Part of a small language model's weights.
Size: 17 layers, width 384, 4 heads of 128 (1 for keys and values), MLP 1152 GELU.
Architecture: LayerNorm before each block, rotary positions, no biases in attention or MLP, tied embeddings.
Training: a variant of Muon for these matrices, 9730 steps.
MLP neurons of a small language model. Each row is named by its layer, matrix (up: input weights) and neuron, and shows model dimensions 64-191. Each number is 500 + 40 x the weight over its row's rms, rounded and kept within 0 to 999. Numbers have three digits each.
Before each neuron's rows, "fires in" lists the words (lower case) most often at its 100 highest values on Wikipedia text that the model never trained on; "fires after" lists the tokens most often just before its 100 highest values on Wikipedia text that the model never trained on.

fires in: "first", "moved", "debut", "rose", "1965"
fires after: " the", " 19", " he", "s"
L2.up1075:518475473516510531561477465576490446504484472526524494547516528424498519414531506531443502562486418486515570505529517576468504521478503542508443543489524606457513550536476506458482458463493497545505492567537542465516461483480529548474547494438527455517445502474511521532497450499536454447478481516505481481564551473544541479486520502481567522531532496579522450483511505465518485554556

fires in: "0", "1"
fires after: " |", "|", ";", "\n"
L6.up687:563498541492478446522404479483442517509469503455480532547509517533555508543462482542530464504504504470493469545549500484516496547501534481421508536513506469431423551518513520547541472484512534498473517440448438547460538550547513489583499468536480518471482571530522524476530457516567497469440472441494503480487507453447569509429511513529448533451525474457514537478493475479565479465489

fires in: "warped", "during", "despite", "spent", "minutes", "martial"
fires after: "p", " sp", "art", " Du", " ", "-"
L4.up526:474536557581533443449516510526504536558597549494509446482524402479477502437501480480542534548504477517598467434440511514524421452504557511496494546382517581548441503464555491462458497507481530534531484506488522492491518478492497428466492477512517467572498573546519489539532558485482484504536455527491503494535478531491447504508484467563537555468490515516512460441537549509534531484486

fires in: "with", "is"
fires after: ",", "o", ")", " "
L8.up1044:459483499466519550465440520527539488538537540492588477533551476529520490429495475544467471523454501532499514510519520487384463523574516445514458538476494494445457511503530527541472490430491476546426511585488460481431509572474489460465458483421479474531519494584466483506495519529563582489480569469470517482523524409562576426479482506421518502499496487520530475470478551527544542499498

fires in: "art", "poetry", "movie", "trade", "book", "software"
fires after: " ", " po", "vi", " B", " tr"
L5.up476:496512432536469464467447470526483486496561489467428527506532470490460452493492483469509552549574548477421514494472602511533544432478527499535533501519437491497478580597511524596462475495528494531481499430494472501430502435466528484508479510476485505508484389462410565424555521489541552416496469492494559524494497451536529461507461496505551437516466469521475447511486439521470428529427

fires in: "tour", "tournament", "twelve", "irving", "figure", "chevrolet"
fires after: " to", " T", "w", "r"
L6.up181:430486547515546527511509471574516519522483517535516546549491472514508460478499506512512498517426465472559489456553507462508445464488466533512548562487576490546423530495403495451517537511452580446531570479482484459467525507475429507474462524524457436476465497502549537490462456482499424469501544537505416492482508436520506533472584504559552490496487480530567501537482502502473419460430

fires in: "they", "any", "other", "good", "bogey", "choi"
fires after: " an", "th", "o", " The", "go"
L6.up63:487533466474566445453526468488473414460504542467447512521561536502477500513558458560579528547451505475586614517518522491490480443482526478495531472493480465492478511516464485503554515507535558519526561440508466468436595463488508486462503522499510465531456483523537451426580529499574501413501524514516545488477522526535473508463463598477452533501519495507551546515493454541423532420518

fires in: "tour", "resource", "tournament", "for", "resources"
fires after: " T", "s", " to", " Mi"
L6.up238:569481524525405548530489506500439450483509447537588536511442480553529519395429546499520540433452498443467485544526465514493446589558520550483497474493597569420506500539476548445519535497487503459529575486513480484459457494556466521495583543487470520528563550512452526484512521491433513493504551540523501552525471540472561531466504476503509558463533505510528551511487502524550482460512

fires in: "17", "18", "16", "15", "20"
fires after: " |", "|", ";", " ", " (", " +"
L12.up537:532470525514531478609484479418469510468460550471482484518463516446456590485515474476503558579387447449508538457482434513415542554532472493524495490522496477494465474528544469519498535542611469456476476467475541516532443510495479573462582490475466511517515425395494499485502498476540456527473452499490506476434516632487500458464517579491422510448556482553509451524568451503495503473536

fires in: "the", "them", "these"
fires after: " in", " of", " between", " and", "s", " to"
L8.up1113:536452511561487548522562507468517550524512541463554575527540464553535471480530477500510549590530549503537496490489467501454464523471515566502511458487566487486502467460522467489576556491547495540549555524504429529523572444480460527473555548468465479524493527515492533485497534526476494482538462509561576514562537478446512517435450569575501557507515526492488505537492513447481509563478

fires in: "other", "energy", "middle", "largest", "public"
fires after: "g", " large", "d", "th", " and", " from"
L5.up824:504453521515436448539485470471448461492513487467518482471555525533517577521520569503509579544453464494453468513502447552494528535508423540438511494495554496472543541471427492425553481531505516563492468471436513435552537448510459520417564399581436472545436471561551520522533535440450484536467504600493476498493501533519442548460484584469436490503490477491487488555528468493449555521499

fires in: "warped", "black", "website", "pieces", "casino"
fires after: " War", "la", " we", "ed", "ie", "s"
L4.up473:509528512459457545504454422485558524482527466440429488459484494434483490474488449445436494536491456469497499500552527481447485489527478513455433494497547488476492478409479530506546475494535564496462493477483500540497530597480531468484531438570519558485485473554435488495533544446489439477487475530487512512447529599478484511492508475540575540536512531490409481528496542591508527504499

fires in: "united", "aircraft", "air"
fires after: " ", " the", " se", " co", ","
L2.up851:551499549489519556523563483496490560542583461442515454515474451475545517549515425494424483532515467520507446474550543499514533516460495435544455552519512465500469509479498457518480537536535451529451605477598461538513482546572492463474451539530587429490449530439426462555490589529462532480492477460472489487495544527411543530447547457491555531494507477480504558545489527476476473421484

fires in: "museum", "palace", "gallery", "temple", "atlas", "theater"
fires after: "la", "se", "mp", "at", "er", "it"
L8.up43:553472452497457456478563519471576461428515468518472511532518438460463475472423526512523513459461486507484503521460570564440570547505500543431514465485427474442542499535523527510504516530554585531464433479494544445462511555473446427435486588447493527470471431479455522517441565513527503488552490481493472493555535483571567489506564553463536520581437492512503463508456538558506519444494

fires in: "it", "this", "these", "his", "her", "its"
fires after: ".", " The", " that", " but"
L5.up412:562471536457550497508509524529505480507500433500526515473494522538529534351475514550494499531529562557469558464497494464485557494487373505463465518481519426516554468505521478517492535442489524501519464407507469482534500470523501473520480492489572442462491434464484522464558558483485504470471534480560486563490470496488413491494473514530556560550568490506501443415412450551516504472479

fires in: "tour", "auras", "theory", "resources", "choi", "resource"
fires after: " T", " a", "s", " the", " Bo", "o"
L4.up443:498545519547501467543426481478483500547484524490559548488450504519542528492471484545577524527528475489432512532422445460546468504523547515450550522495518453571464488577474480524477529504395500430490536539537553531433499503510494460423558525543496509505504561560481541478533505421522502425534512452584490437455486514508467467493548429503493503464464502509485507567503474440487469463492

fires in: "he", "heart"
fires after: ".", "H"
L6.up776:534539607506549481552570429474511526480478498575488485379588467515619528503480471547541561523526473513508481514518516499535535499553546559539420464439532507467518420507440537460442571482483525529494566441568526462509518537426512547507470493515494562515506535466443482552544428506557485454502523454550447437451518481508511501497580493469498565546556504467528519441515444545480529521570

fires in: "1", "second", "founding", "116", "ramos", "environment"
fires after: " |", " found", " Ra", "con", "N", "n"
L6.up716:482521536487514497558502454529436524454485465484478561471529508511471555447493512466452513451530411482402452541508474440530568544427507513457541525563465496461449496472526570496444501538493486508557460539498570503482525568509426477479575436496481524543435513535525530482542506549501485487494497478433480469492537478514442528471566474496455538454437506457446502497598468460507465443445